{
  "head_dim": 32,
  "activation": "swiglu",
  "norm_place": "pre",
  "qk_norm": true,
  "tie_embeddings": false,
  "parallel_block": false,
  "init_std_up": 0.0273,
  "warmup_steps": 260,
  "final_lr_fraction": 0.0,
  "train_tokens": 444200000,
  "steps": 6778,
  "dataset": "wikipedia_en"
}
MLP neurons of a small language model. Each row is named by its layer, matrix (gate and up: input weights; down: output weights) and neuron, and shows model dimensions 176-303. Each number is 50 + 15 x the weight over its row's rms, rounded and kept within 0 to 99. A neuron's up and down rows have the sign that makes its largest values positive.
After each neuron's rows, "fires before" lists the tokens most often just after its 100 highest values on Wikipedia text that the model never trained on; "fires after" lists the tokens most often just before its 100 highest values on Wikipedia text that the model never trained on.

L12.gate482:04 29 43 43 55 53 37 79 38 40 40 61 58 75 61 54 59 48 56 41 68 35 49 60 38 71 50 66 80 56 44 52 41 42 57 61 21 47 70 56 30 61 49 39 54 86 71 57 57 49 41 62 57 49 36 35 57 49 81 37 67 27 58 55 53 49 06 59 76 60 49 42 62 55 63 41 30 52 48 50 36 41 77 55 41 62 36 23 40 59 49 75 26 41 51 50 35 37 47 75 64 76 44 57 62 35 39 43 47 40 38 38 54 63 61 41 41 53 40 47 39 49 61 57 68 62 73 56
L12.up482:39 62 58 78 57 43 48 47 37 85 76 36 58 54 63 46 38 56 75 57 30 54 46 34 36 37 25 40 59 44 26 47 54 64 49 40 35 50 45 50 62 14 58 36 54 20 68 74 49 80 59 52 28 48 60 58 08 34 48 55 52 50 56 37 40 35 60 35 45 40 58 40 45 16 58 57 61 75 66 53 47 44 45 34 60 48 59 18 35 69 58 64 61 44 50 72 48 67 55 63 45 65 31 66 14 52 42 46 66 24 33 61 89 67 26 42 50 66 20 31 64 31 68 51 53 49 20 65
L12.down482:43 46 37 54 35 57 48 48 74 47 28 79 34 44 52 38 49 40 38 28 37 51 52 34 35 42 38 45 46 52 62 46 51 50 83 54 52 56 48 66 39 59 06 54 46 46 59 63 51 58 60 59 53 78 70 54 38 59 53 59 43 64 47 68 43 51 17 75 66 34 47 78 40 32 53 54 45 62 40 56 58 88 65 49 23 66 65 71 56 74 53 30 49 80 37 41 17 43 57 52 57 73 31 65 63 63 66 55 40 51 17 47 65 41 55 49 56 40 36 40 82 60 56 36 67 34 48 12
fires before: " |", ";", " Result", "es", "th", " |\n\n"
fires after: " ", " |", " Rank", " sc"

L9.gate293:28 40 52 49 40 59 46 61 43 54 76 75 60 71 31 47 46 64 65 51 57 53 37 57 57 45 63 30 58 15 42 56 71 56 52 29 42 55 59 54 35 32 45 57 48 81 57 57 76 47 83 55 57 53 69 57 47 47 56 48 86 42 39 24 57 01 21 80 61 48 68 55 54 47 42 38 51 52 80 38 58 64 57 53 66 58 68 56 51 48 47 35 50 60 66 56 26 30 44 32 28 37 43 59 53 61 75 49 43 73 77 57 61 32 31 48 42 37 42 67 45 64 56 47 21 67 43 61
L9.up293:61 68 35 62 58 65 67 41 62 38 58 53 53 55 45 31 27 52 79 89 59 44 48 55 40 72 36 46 55 71 30 39 93 46 74 43 68 68 46 48 48 47 48 44 70 51 37 32 57 53 77 39 01 57 58 44 57 40 53 70 83 42 42 67 48 61 35 54 56 49 51 42 46 76 62 28 24 61 53 47 31 81 57 52 53 52 58 59 34 74 49 67 71 80 26 68 58 45 24 56 60 51 57 47 45 79 36 30 57 32 57 48 30 35 60 54 32 38 27 37 59 42 47 62 51 62 72 32
L9.down293:25 17 81 50 37 36 55 62 41 46 60 71 77 51 52 45 48 67 47 45 42 52 48 61 55 45 71 43 67 38 57 41 37 52 65 42 33 36 35 58 40 39 20 35 54 61 80 42 62 56 68 45 66 60 47 60 49 38 51 60 62 35 54 27 59 46 39 46 34 32 32 77 52 69 33 54 72 35 40 54 70 32 54 30 50 66 35 61 16 20 43 35 48 63 53 44 54 26 55 46 45 38 35 40 26 40 47 38 54 49 56 38 48 32 45 49 98 54 47 54 33 43 35 28 30 39 19 71
fires before: "4", "3", "1", "7", "2", "9"
fires after: " "

L12.gate98:39 53 52 64 73 59 59 72 49 57 50 43 62 29 91 33 22 51 56 50 27 74 51 58 67 70 48 48 43 61 35 51 52 62 51 65 46 42 78 66 25 60 54 55 51 58 46 71 82 34 33 48 52 62 16 61 58 53 44 76 61 46 36 57 38 60 68 56 57 59 55 36 62 55 33 29 43 37 71 43 48 45 48 54 42 41 29 61 49 27 30 60 61 57 41 55 39 32 43 47 56 67 81 45 45 35 69 54 55 53 23 46 30 78 45 28 31 58 51 60 57 27 71 54 54 40 55 60
L12.up98:22 53 42 40 68 31 42 49 48 41 50 41 58 57 64 37 37 46 42 40 55 40 40 42 47 46 54 73 71 39 37 69 50 35 71 36 32 59 56 53 20 91 47 31 39 22 42 77 44 53 56 17 29 41 58 61 51 42 63 67 62 83 59 59 69 25 58 67 32 44 62 60 47 37 58 27 74 49 64 64 41 50 63 31 60 56 40 40 55 51 57 49 61 53 29 48 49 60 67 50 64 64 58 34 59 35 35 56 32 32 52 41 31 55 59 16 44 91 52 54 43 59 61 56 45 60 30 49
L12.down98:50 63 42 47 24 59 57 35 54 58 23 38 47 27 58 61 48 35 46 32 57 86 45 43 27 68 62 58 50 34 52 47 45 49 29 50 51 51 48 41 63 24 65 53 52 34 67 41 17 98 53 34 59 61 61 47 48 39 33 61 47 54 54 47 62 56 51 44 50 40 32 59 42 46 57 65 51 43 00 38 17 64 71 65 67 55 70 66 36 55 36 55 39 56 61 61 48 75 26 40 62 15 59 57 51 40 43 67 31 48 47 58 34 62 57 44 99 52 40 67 87 41 76 35 58 55 35 75
fires before: "0", "1", "2", " |"
fires after: " ", " |", " No"

L5.gate297:34 26 45 67 74 39 31 64 65 58 34 39 36 41 35 65 41 49 44 70 61 76 66 39 47 52 46 59 54 32 52 56 61 47 51 59 49 64 41 44 38 53 43 52 33 67 62 72 60 49 49 62 50 60 57 47 38 61 44 59 77 41 65 64 50 36 65 59 36 39 63 57 27 49 63 66 21 32 59 69 45 55 47 62 62 61 42 43 56 52 55 39 38 56 55 47 52 47 28 36 65 49 32 46 58 52 59 54 65 67 43 70 52 57 43 60 66 44 43 59 57 32 51 48 64 65 42 69
L5.up297:32 38 32 32 69 44 39 49 57 46 62 59 51 28 53 42 54 81 41 69 56 54 57 49 54 33 47 46 43 31 30 47 56 23 45 45 80 41 61 46 35 48 56 69 45 73 62 70 38 74 38 57 59 29 57 45 35 56 36 47 52 39 57 47 34 60 83 58 46 44 73 57 43 51 63 38 53 36 34 73 58 66 56 30 41 60 35 60 57 85 41 49 56 67 35 69 76 54 47 53 39 59 36 43 64 65 74 49 36 65 72 59 55 29 42 48 72 79 50 51 47 49 68 26 47 24 46 46
L5.down297:57 59 40 42 51 27 47 64 41 31 64 41 49 64 15 57 69 30 62 43 46 45 47 56 69 48 49 71 64 49 42 30 41 22 37 42 32 42 11 46 61 41 00 46 61 73 43 60 46 56 56 53 39 44 77 50 51 33 78 54 53 87 46 67 39 60 20 46 56 51 44 82 65 62 49 50 78 43 23 50 58 45 47 52 62 53 60 38 68 38 43 61 50 58 30 25 49 41 45 69 44 43 62 44 53 60 58 55 60 38 64 32 57 42 48 66 71 57 37 59 43 99 52 70 37 50 48 37
fires before: " |", " m", ".", "%", ",", "ure"
fires after: " ", ".", "–", ",", " of"

L9.gate550:68 45 35 58 53 59 33 50 45 57 33 36 37 30 29 40 73 42 62 67 43 54 55 56 38 50 54 41 41 71 54 82 61 52 53 37 39 69 79 84 35 61 51 69 66 46 64 43 35 62 53 18 60 28 46 38 44 48 29 49 72 22 42 56 55 52 53 56 54 62 36 22 57 45 59 41 77 56 73 62 61 45 47 71 60 38 28 36 43 40 59 44 43 47 42 51 36 40 50 35 89 44 36 43 42 60 45 39 63 62 31 45 39 52 67 54 27 83 64 38 75 32 51 59 63 69 57 64
L9.up550:72 71 52 41 72 46 42 67 50 32 24 42 34 46 32 34 87 44 46 65 47 59 47 62 30 42 66 40 35 55 25 80 63 27 37 60 14 61 46 95 45 59 37 58 56 37 36 46 13 45 37 34 59 49 49 54 75 27 72 43 65 47 59 55 35 64 45 38 38 66 33 42 49 52 53 24 36 66 66 40 59 52 38 60 46 36 46 66 46 50 55 53 64 58 47 63 34 42 54 27 59 46 41 60 74 48 27 57 39 67 52 42 37 42 54 37 59 62 59 85 61 44 74 30 49 61 37 42
L9.down550:51 72 39 50 45 43 53 38 43 45 59 47 42 40 31 60 68 53 44 38 52 56 26 34 31 67 65 66 39 60 50 58 34 28 44 63 45 75 52 19 73 63 87 34 40 49 29 50 39 59 52 58 45 50 67 54 62 58 61 68 66 39 53 38 48 74 66 41 63 82 84 64 36 64 44 64 11 53 42 26 48 44 33 26 37 48 61 82 51 58 42 33 42 40 32 47 54 28 52 36 58 39 32 59 44 38 33 58 62 43 51 57 42 19 20 45 51 47 56 52 54 66 46 72 47 50 52 17
fires before: " ", ")", "."
fires after: ")", ".", " |", " (", " "

L4.gate468:64 45 35 86 53 79 52 42 51 27 68 27 51 73 56 50 33 37 63 68 66 37 29 48 48 43 44 41 71 29 26 82 53 33 21 46 69 72 78 59 47 56 39 59 41 33 61 53 47 42 61 48 35 58 73 56 50 79 26 43 76 60 70 67 66 59 57 68 67 32 51 48 39 61 53 35 78 39 56 65 35 41 43 38 55 42 23 34 59 65 60 60 56 65 64 32 33 31 34 52 51 60 82 53 43 57 35 49 26 60 36 41 58 74 61 39 34 50 37 46 42 63 51 67 61 43 63 45
L4.up468:80 60 45 54 72 56 38 63 66 32 24 52 43 64 59 47 45 75 35 84 45 66 28 31 39 50 42 37 46 43 30 74 84 39 46 66 71 69 47 59 85 73 48 45 53 56 52 65 55 61 56 31 76 58 25 40 68 48 49 65 58 57 71 52 41 51 36 53 57 05 36 66 56 50 59 42 48 50 36 50 24 59 48 63 44 44 54 36 41 68 56 82 26 61 77 14 43 51 27 47 51 42 62 60 58 85 42 19 46 61 65 60 61 57 43 56 48 58 43 56 33 59 46 59 49 47 40 32
L4.down468:39 44 63 42 48 20 55 35 60 41 50 58 57 54 43 73 83 46 11 55 43 62 30 67 31 79 61 53 29 41 67 55 59 59 59 66 60 50 04 55 63 54 32 36 58 57 10 37 61 64 45 43 52 35 51 49 48 38 65 51 33 48 66 52 34 49 10 47 62 67 48 63 43 47 46 42 34 32 02 42 67 66 36 24 40 38 53 35 46 50 57 77 41 43 51 20 73 60 47 35 62 55 45 31 61 43 53 42 53 48 54 57 56 42 28 55 74 47 27 52 52 60 37 63 41 41 40 45
fires before: "7", "1", "4", "6", "8", "2"
fires after: " ", " ("

L9.gate452:20 27 45 58 52 51 45 61 59 43 76 50 22 52 59 58 37 54 25 56 37 48 51 34 58 49 81 68 48 39 39 54 57 57 40 34 88 48 99 67 51 46 40 44 54 47 49 40 61 70 48 35 74 20 49 57 39 84 26 47 65 53 48 68 77 44 76 09 45 54 50 50 41 52 50 42 55 48 63 47 51 39 42 58 44 66 28 39 59 37 61 45 59 47 60 48 27 44 74 45 51 28 42 47 37 75 90 55 38 21 48 42 70 41 48 56 27 48 45 50 57 27 35 39 63 22 61 52
L9.up452:30 44 42 56 42 59 59 62 30 41 87 75 53 52 66 62 42 61 36 52 65 41 51 47 42 74 54 38 59 43 75 47 57 56 56 47 50 60 75 54 52 51 35 63 25 66 56 54 78 54 47 42 45 39 49 49 17 60 21 50 56 99 39 24 54 49 52 30 61 52 17 60 57 30 63 34 69 61 76 68 36 40 40 55 48 44 44 55 30 27 64 73 31 65 85 70 49 48 47 49 38 66 68 44 28 40 73 48 50 50 43 37 55 52 74 21 45 72 50 44 24 68 58 59 44 70 39 42
L9.down452:38 46 42 49 40 25 74 48 58 59 61 57 51 45 40 44 32 51 33 39 90 82 74 74 52 66 53 19 48 37 72 48 38 50 48 40 56 49 66 55 44 41 00 63 36 71 49 60 60 58 51 49 10 28 47 38 32 55 34 75 64 78 40 53 45 46 89 43 72 55 32 52 52 38 67 43 53 51 99 69 44 61 67 25 61 30 33 59 40 52 75 50 30 38 79 53 59 64 51 34 16 57 75 24 59 43 61 42 64 67 41 13 75 72 53 33 67 63 56 58 25 38 67 31 32 47 58 50
fires before: "|", "C"
fires after: " |\n", "|---|---|---|---", "000", "ile", " York"

L7.gate406:45 51 51 42 41 76 19 53 28 40 40 63 26 56 38 66 57 58 33 56 60 33 52 59 63 49 56 39 61 41 39 51 42 50 39 41 42 46 59 56 43 46 43 49 54 41 65 71 88 46 53 44 93 75 54 44 48 69 52 59 59 43 56 19 52 28 44 89 62 30 41 54 63 38 45 50 49 61 56 78 82 44 52 51 63 45 39 55 52 39 28 32 66 45 35 53 25 12 73 82 49 35 50 41 47 41 70 64 32 71 67 41 64 24 54 43 46 52 67 32 37 51 61 45 42 51 37 59
L7.up406:78 41 40 48 86 49 74 51 44 61 70 50 73 76 54 18 65 56 50 34 40 51 60 61 38 55 58 68 68 51 33 20 37 53 73 41 37 19 54 59 45 74 54 46 55 39 57 56 43 61 58 30 40 23 48 48 47 40 49 52 72 44 51 67 54 69 43 65 12 50 58 76 87 50 54 52 48 87 45 67 49 46 66 33 50 47 65 33 34 74 54 77 36 38 63 44 60 40 44 29 57 48 34 58 40 55 51 40 76 45 41 39 74 53 50 34 42 49 35 58 60 50 51 57 36 42 61 49
L7.down406:44 40 38 50 52 57 28 65 43 36 23 64 37 48 27 59 39 06 33 57 55 38 52 57 33 50 25 58 30 55 54 73 39 48 52 74 69 56 66 58 48 39 72 52 70 54 53 26 78 40 53 47 45 53 73 61 53 40 49 74 60 75 25 50 41 39 52 73 65 64 44 48 32 26 32 61 42 48 65 38 71 66 52 58 36 50 55 44 41 18 49 42 52 48 65 53 38 55 28 41 53 75 76 54 47 48 53 68 26 17 47 40 42 16 53 62 38 65 63 29 65 48 46 59 73 65 47 49
fires before: "8", "2", "0", "5", "9", "6"
fires after: " ", "–"

L10.gate96:44 59 22 69 57 53 66 71 37 53 25 60 54 59 56 29 29 37 37 55 25 51 40 59 59 70 46 21 55 29 56 31 45 28 55 47 76 79 52 51 43 45 62 62 77 21 52 47 41 73 50 52 63 65 47 43 33 63 37 72 72 63 36 73 49 54 56 62 61 51 70 39 49 44 35 32 34 53 63 59 56 34 54 51 53 80 51 19 62 28 60 10 36 37 53 50 44 33 48 30 62 32 54 35 30 45 76 66 53 45 43 54 20 43 56 62 19 67 42 54 38 62 41 30 18 37 39 42
L10.up96:69 84 68 41 47 61 39 35 55 59 64 83 47 50 32 40 42 68 53 64 63 68 66 51 49 70 72 45 61 53 53 40 43 75 62 29 65 48 51 48 58 58 44 29 45 65 47 28 65 52 58 32 58 29 41 50 45 61 46 52 45 61 43 51 38 55 53 33 57 63 26 22 30 46 59 74 52 39 40 52 41 32 52 54 58 62 48 49 46 34 11 56 46 68 57 38 87 48 64 49 32 58 15 37 39 69 54 32 52 50 40 43 42 59 69 48 57 77 44 58 67 58 53 54 58 59 55 44
L10.down96:39 48 59 48 46 26 60 42 36 48 56 67 38 52 55 38 20 25 38 54 38 65 35 58 44 53 43 44 76 31 56 53 50 54 80 43 39 42 36 31 47 66 65 37 53 63 44 59 54 49 69 67 49 50 45 48 66 53 56 44 32 67 43 58 49 51 38 62 52 50 46 45 48 63 48 48 63 34 82 65 26 26 41 75 51 67 09 30 52 60 10 31 44 64 70 70 61 50 43 55 41 75 61 30 58 43 29 43 61 50 40 63 54 56 58 45 26 54 68 44 55 30 34 41 48 49 65 48
fires before: "0", "4", "6", "8", "1", "2"
fires after: " ", "–"

L10.gate553:82 46 49 78 52 40 37 73 35 32 48 62 48 47 37 41 44 50 57 50 28 34 60 68 15 61 79 59 32 59 31 64 70 46 82 52 36 31 49 67 26 55 57 58 43 24 69 20 72 49 51 47 39 54 34 48 60 49 43 47 57 07 67 59 70 67 36 54 64 29 37 06 38 66 50 48 65 62 61 48 33 39 64 28 45 39 29 50 33 64 43 70 50 55 00 48 59 40 37 68 62 54 43 24 59 55 48 64 46 58 67 59 63 67 45 47 57 38 68 19 58 50 63 66 48 32 24 38
L10.up553:48 24 35 39 40 54 72 57 56 43 65 58 69 32 44 36 33 57 32 42 21 41 49 47 00 50 69 44 43 58 53 26 25 53 51 54 51 46 61 69 54 32 44 60 41 63 53 54 83 67 44 66 28 44 33 72 53 31 41 55 43 23 47 54 50 68 54 44 93 53 52 33 32 57 51 52 54 28 54 58 54 32 72 29 38 40 39 44 36 58 58 67 43 59 46 58 47 52 49 65 39 61 45 28 56 52 31 63 70 68 67 68 61 53 32 45 69 42 60 57 39 58 20 57 64 29 34 40
L10.down553:40 58 57 63 55 56 68 26 68 47 70 31 42 44 21 60 40 31 61 51 36 12 67 61 59 47 78 48 69 46 57 66 62 55 50 53 56 66 56 56 66 56 00 47 34 55 29 42 46 36 36 62 56 16 23 31 51 17 73 42 74 59 59 28 57 50 43 31 39 64 51 62 59 61 65 47 64 61 38 51 47 35 45 52 56 43 79 56 37 39 97 47 75 51 76 33 77 58 35 51 58 64 45 56 48 60 65 43 34 46 66 37 53 78 69 71 60 07 29 35 54 54 33 22 35 62 57 68
fires before: ")", "%", " |", " |\n"
fires after: ".", "–", "9", "7"

L4.gate750:37 50 62 38 52 58 65 34 35 39 69 21 61 54 58 14 84 28 37 66 43 22 30 42 57 50 25 67 43 60 41 48 33 63 37 53 48 37 64 43 61 46 58 61 62 61 45 31 48 37 50 64 40 45 43 37 61 55 59 34 44 44 55 43 76 41 59 67 57 60 46 45 58 45 69 64 59 35 62 71 49 51 52 59 66 48 30 41 49 59 29 49 50 44 18 45 56 37 84 27 51 45 52 48 46 50 26 37 59 51 55 35 61 76 99 25 24 45 68 49 58 47 68 40 72 49 40 55
L4.up750:55 58 50 56 49 48 55 61 57 59 59 27 42 50 47 61 46 36 45 53 25 65 53 55 50 55 44 42 35 40 81 65 53 63 28 67 55 39 25 45 88 51 43 32 64 57 41 17 21 75 34 78 58 42 67 49 77 56 68 90 45 76 41 56 71 12 69 48 43 23 57 71 62 38 41 53 74 70 59 77 49 49 50 73 54 80 37 53 55 26 59 39 39 20 64 39 39 33 65 48 67 42 24 61 31 47 65 65 52 64 49 48 53 56 44 25 50 25 36 52 63 59 40 47 58 44 38 57
L4.down750:25 47 51 32 54 38 78 44 94 32 55 59 38 45 41 33 70 48 65 62 41 38 49 43 58 37 59 67 36 49 56 52 48 67 39 81 69 54 40 40 90 51 45 47 74 53 32 33 46 54 43 47 68 58 43 40 61 61 39 52 46 67 43 26 64 33 62 55 62 48 72 73 49 54 45 64 46 47 40 55 62 55 40 57 52 70 56 43 57 28 58 47 57 25 51 47 69 24 62 47 63 30 45 82 38 41 12 49 46 54 67 45 49 30 59 29 39 28 20 36 44 33 45 55 65 50 44 52
fires before: ".", " |", " |\n", "%", ":"
fires after: " ", " Mc", ".", " (", " |", ":"

L12.gate31:62 43 43 51 32 48 44 65 46 57 61 54 50 65 40 39 64 60 73 71 67 52 41 46 59 38 58 46 58 49 56 71 49 44 46 53 40 55 42 31 36 96 80 40 42 36 36 36 70 74 72 25 49 48 63 33 50 60 56 28 48 53 30 72 44 47 41 45 32 61 55 48 77 64 56 65 58 28 16 54 35 29 64 65 50 45 55 26 46 46 16 23 65 65 25 46 45 55 40 31 48 50 31 47 63 60 27 49 58 41 51 73 56 52 61 15 56 59 57 75 65 84 49 24 47 54 58 77
L12.up31:39 54 36 69 46 44 30 50 59 69 57 67 38 42 66 61 54 38 49 29 32 47 60 38 27 45 32 48 44 50 57 63 54 59 49 51 42 46 54 75 68 43 51 63 39 25 59 59 37 44 52 59 67 41 57 47 46 55 53 68 45 59 65 70 52 72 22 73 45 40 60 52 55 13 53 22 46 71 67 40 58 53 56 27 48 54 19 52 60 79 66 76 22 31 41 57 41 42 44 53 33 25 47 79 56 52 49 67 31 44 41 53 47 38 38 68 39 41 65 43 39 21 59 39 68 33 47 22
L12.down31:51 52 29 67 39 65 68 54 62 47 44 61 58 56 48 41 48 58 50 75 52 61 40 33 70 39 72 86 48 46 41 36 47 46 54 68 47 74 69 50 68 62 78 38 59 33 83 38 86 53 77 45 44 38 46 40 51 41 55 43 58 42 36 87 54 54 70 82 20 33 50 42 77 43 60 50 48 31 71 22 48 60 65 40 54 63 51 42 36 62 31 49 39 54 39 37 52 46 49 42 45 46 41 51 46 66 55 31 32 47 50 55 58 67 55 44 00 72 68 39 55 76 51 49 44 19 67 37
fires before: " |", "–", ",", ".", " /"
fires after: " "

L12.gate406:45 48 44 40 52 60 32 42 54 25 57 52 38 58 65 19 42 24 46 28 70 43 77 43 45 35 12 72 58 36 59 87 39 43 29 62 36 52 68 59 47 44 59 70 59 58 37 53 57 51 38 37 65 48 28 86 47 49 48 40 45 52 27 44 41 46 74 72 56 21 66 45 41 34 57 61 52 80 64 26 28 34 48 27 49 42 55 53 36 28 63 46 55 60 50 76 19 58 61 49 59 50 76 51 45 39 39 46 59 69 26 61 45 18 73 44 40 55 55 23 34 55 39 70 92 49 44 55
L12.up406:44 26 57 97 17 45 54 58 69 77 50 27 44 43 38 64 57 44 65 44 70 49 37 70 48 33 64 25 78 53 57 50 41 55 69 66 54 54 54 52 46 43 43 50 53 49 68 49 35 69 68 61 26 44 43 48 52 50 36 21 21 27 62 61 58 48 53 45 64 44 30 46 32 69 13 58 39 27 46 54 56 54 73 37 64 45 52 53 56 61 65 69 44 37 66 48 30 56 44 66 29 38 52 65 46 56 54 39 59 66 57 47 69 28 47 47 74 65 35 41 37 55 75 23 71 56 45 52
L12.down406:55 31 58 78 59 46 41 60 63 43 83 69 44 41 34 47 51 71 54 34 51 69 42 63 47 87 76 43 32 73 39 73 31 27 54 59 43 50 43 52 32 67 13 39 57 56 45 51 46 34 35 54 42 62 50 45 66 38 62 33 51 56 48 49 59 54 60 64 72 47 48 85 69 56 60 60 50 79 76 36 29 49 43 45 64 50 27 56 44 71 69 42 52 73 57 25 49 47 74 35 62 55 48 28 60 53 39 37 63 52 60 38 49 43 41 58 45 66 39 45 62 57 48 25 27 67 59 60
fires before: "0", "1", "2"
fires after: " |"

L12.gate436:50 72 61 39 51 49 23 57 52 85 51 76 42 44 57 49 31 30 61 72 36 51 40 68 70 67 47 20 51 24 52 47 48 79 41 34 48 42 52 19 55 31 46 40 68 31 46 38 60 46 76 69 39 64 63 61 57 46 52 59 50 67 34 52 61 43 32 64 67 70 54 35 76 38 56 79 50 53 21 64 77 36 37 55 61 34 72 55 27 30 53 44 63 57 76 41 46 35 46 72 42 11 62 37 42 39 42 49 83 33 58 28 50 29 54 28 55 58 42 64 73 64 48 39 87 47 77 71
L12.up436:36 29 39 57 38 33 44 38 37 45 50 44 68 48 32 36 53 40 41 56 42 42 55 54 43 44 47 53 49 75 77 24 35 55 51 27 40 47 48 56 32 40 53 61 38 43 58 53 45 51 45 32 52 58 59 44 55 50 26 77 63 57 42 47 71 51 52 39 54 68 69 25 59 54 59 22 34 39 64 53 40 51 82 57 20 48 71 38 53 68 51 56 37 43 39 41 34 59 73 42 68 69 24 44 57 38 67 60 52 58 37 73 40 68 31 50 29 58 34 86 83 74 66 78 46 17 67 69
L12.down436:62 46 44 22 45 41 47 72 45 53 68 42 55 62 36 46 31 55 48 65 29 57 65 22 64 33 31 13 36 57 47 58 37 27 17 42 54 39 64 56 49 24 00 47 51 53 44 38 57 32 48 46 69 73 65 79 61 34 65 45 44 38 59 67 63 34 64 74 58 58 41 68 59 57 52 55 43 54 33 37 38 69 69 33 74 47 66 59 47 55 48 24 48 62 56 28 70 26 33 58 66 24 62 58 42 39 57 71 64 37 27 36 80 43 50 48 48 61 39 39 79 50 40 55 68 67 40 60
fires before: "2", "8", "9", "6", "1"
fires after: " ", " ("

L7.gate560:37 61 37 13 66 57 53 74 33 53 67 45 70 30 55 43 39 83 58 31 65 43 75 78 22 65 62 22 55 53 86 56 41 57 55 59 67 32 39 39 24 38 35 61 57 66 36 41 75 48 52 53 62 59 21 54 59 64 49 60 48 26 42 37 50 42 46 23 62 44 68 43 38 63 59 35 70 83 62 45 62 43 09 55 62 70 41 19 54 31 49 54 54 46 48 52 44 81 41 38 43 69 54 66 79 40 97 58 38 51 71 24 53 30 51 48 57 58 71 30 66 65 49 28 60 45 42 70
L7.up560:54 44 40 37 53 58 43 29 33 63 53 62 94 77 44 32 38 29 63 54 64 78 59 22 44 35 49 34 41 23 51 57 12 57 23 35 73 28 49 34 46 54 39 42 50 35 36 68 64 52 47 28 64 40 16 51 51 63 41 67 56 34 43 53 51 69 72 61 45 48 53 42 40 48 75 64 64 51 50 57 28 43 36 55 58 39 51 68 42 26 43 79 64 57 44 37 64 45 73 45 33 22 99 47 24 31 46 61 86 53 67 42 55 74 66 43 44 27 41 33 70 57 51 55 52 09 45 57
L7.down560:55 33 56 58 25 21 51 80 52 42 76 45 47 48 40 42 54 56 70 57 67 29 58 66 48 35 50 52 19 28 37 56 24 48 40 62 38 63 77 46 34 42 07 55 24 79 53 67 54 40 49 49 44 48 50 69 63 65 67 53 49 44 43 47 52 38 63 42 83 66 79 59 60 32 77 42 37 70 54 48 30 52 19 62 61 55 56 56 34 41 66 64 28 50 61 37 62 52 61 26 35 53 56 51 29 33 77 66 71 48 73 44 32 61 64 42 42 65 73 63 37 27 63 33 19 74 53 61
fires before: "|", "|---|---|---|---|---|\n", "|---|---|---|---|---|---|\n", "|---|---|\n", "|---|---|---|\n"
fires after: " |\n", "|---|---|---|---", " %", "A"

L12.gate11:51 55 33 38 48 53 67 29 43 42 34 60 80 48 61 40 44 58 65 51 50 56 41 29 36 54 43 68 62 55 38 69 36 55 35 54 41 35 42 62 75 99 41 43 57 45 49 29 67 44 55 39 56 42 67 28 71 61 51 46 68 59 56 41 62 43 17 37 75 52 55 71 71 24 71 48 41 30 57 45 31 22 48 52 53 68 39 46 58 53 49 56 49 65 22 62 43 60 72 48 38 66 64 45 51 58 38 46 28 55 28 31 45 42 71 43 45 56 45 45 47 41 51 57 23 57 59 44
L12.up11:14 50 45 48 44 45 40 70 52 59 27 65 36 34 45 32 32 44 72 52 67 59 53 42 21 66 43 62 47 26 52 45 60 38 40 39 55 67 73 44 60 42 62 31 65 61 61 64 24 32 51 40 55 74 58 37 27 81 51 45 27 45 28 52 40 65 31 70 53 36 47 48 45 44 42 79 63 49 31 54 41 56 58 76 41 45 28 36 47 57 31 34 63 56 41 75 66 57 84 53 71 40 49 73 39 63 57 52 45 65 27 64 44 18 36 44 53 30 31 46 77 68 48 51 30 52 88 48
L12.down11:34 27 32 73 64 41 52 55 58 72 21 68 66 66 29 52 37 63 41 64 64 37 34 45 63 35 57 27 47 31 43 61 39 38 35 50 27 38 42 48 32 80 38 32 45 25 62 47 40 17 38 23 36 52 76 52 53 46 25 35 61 46 26 60 70 39 19 33 75 53 58 40 69 37 28 47 45 31 84 56 31 51 46 57 43 69 61 27 42 45 58 50 30 55 48 25 58 56 73 25 49 69 49 62 53 36 46 29 28 27 59 60 36 43 66 57 89 68 84 31 43 51 66 48 46 35 62 64
fires before: ".", ",", " |", ";", "5"
fires after: " ", " $", " (", " £"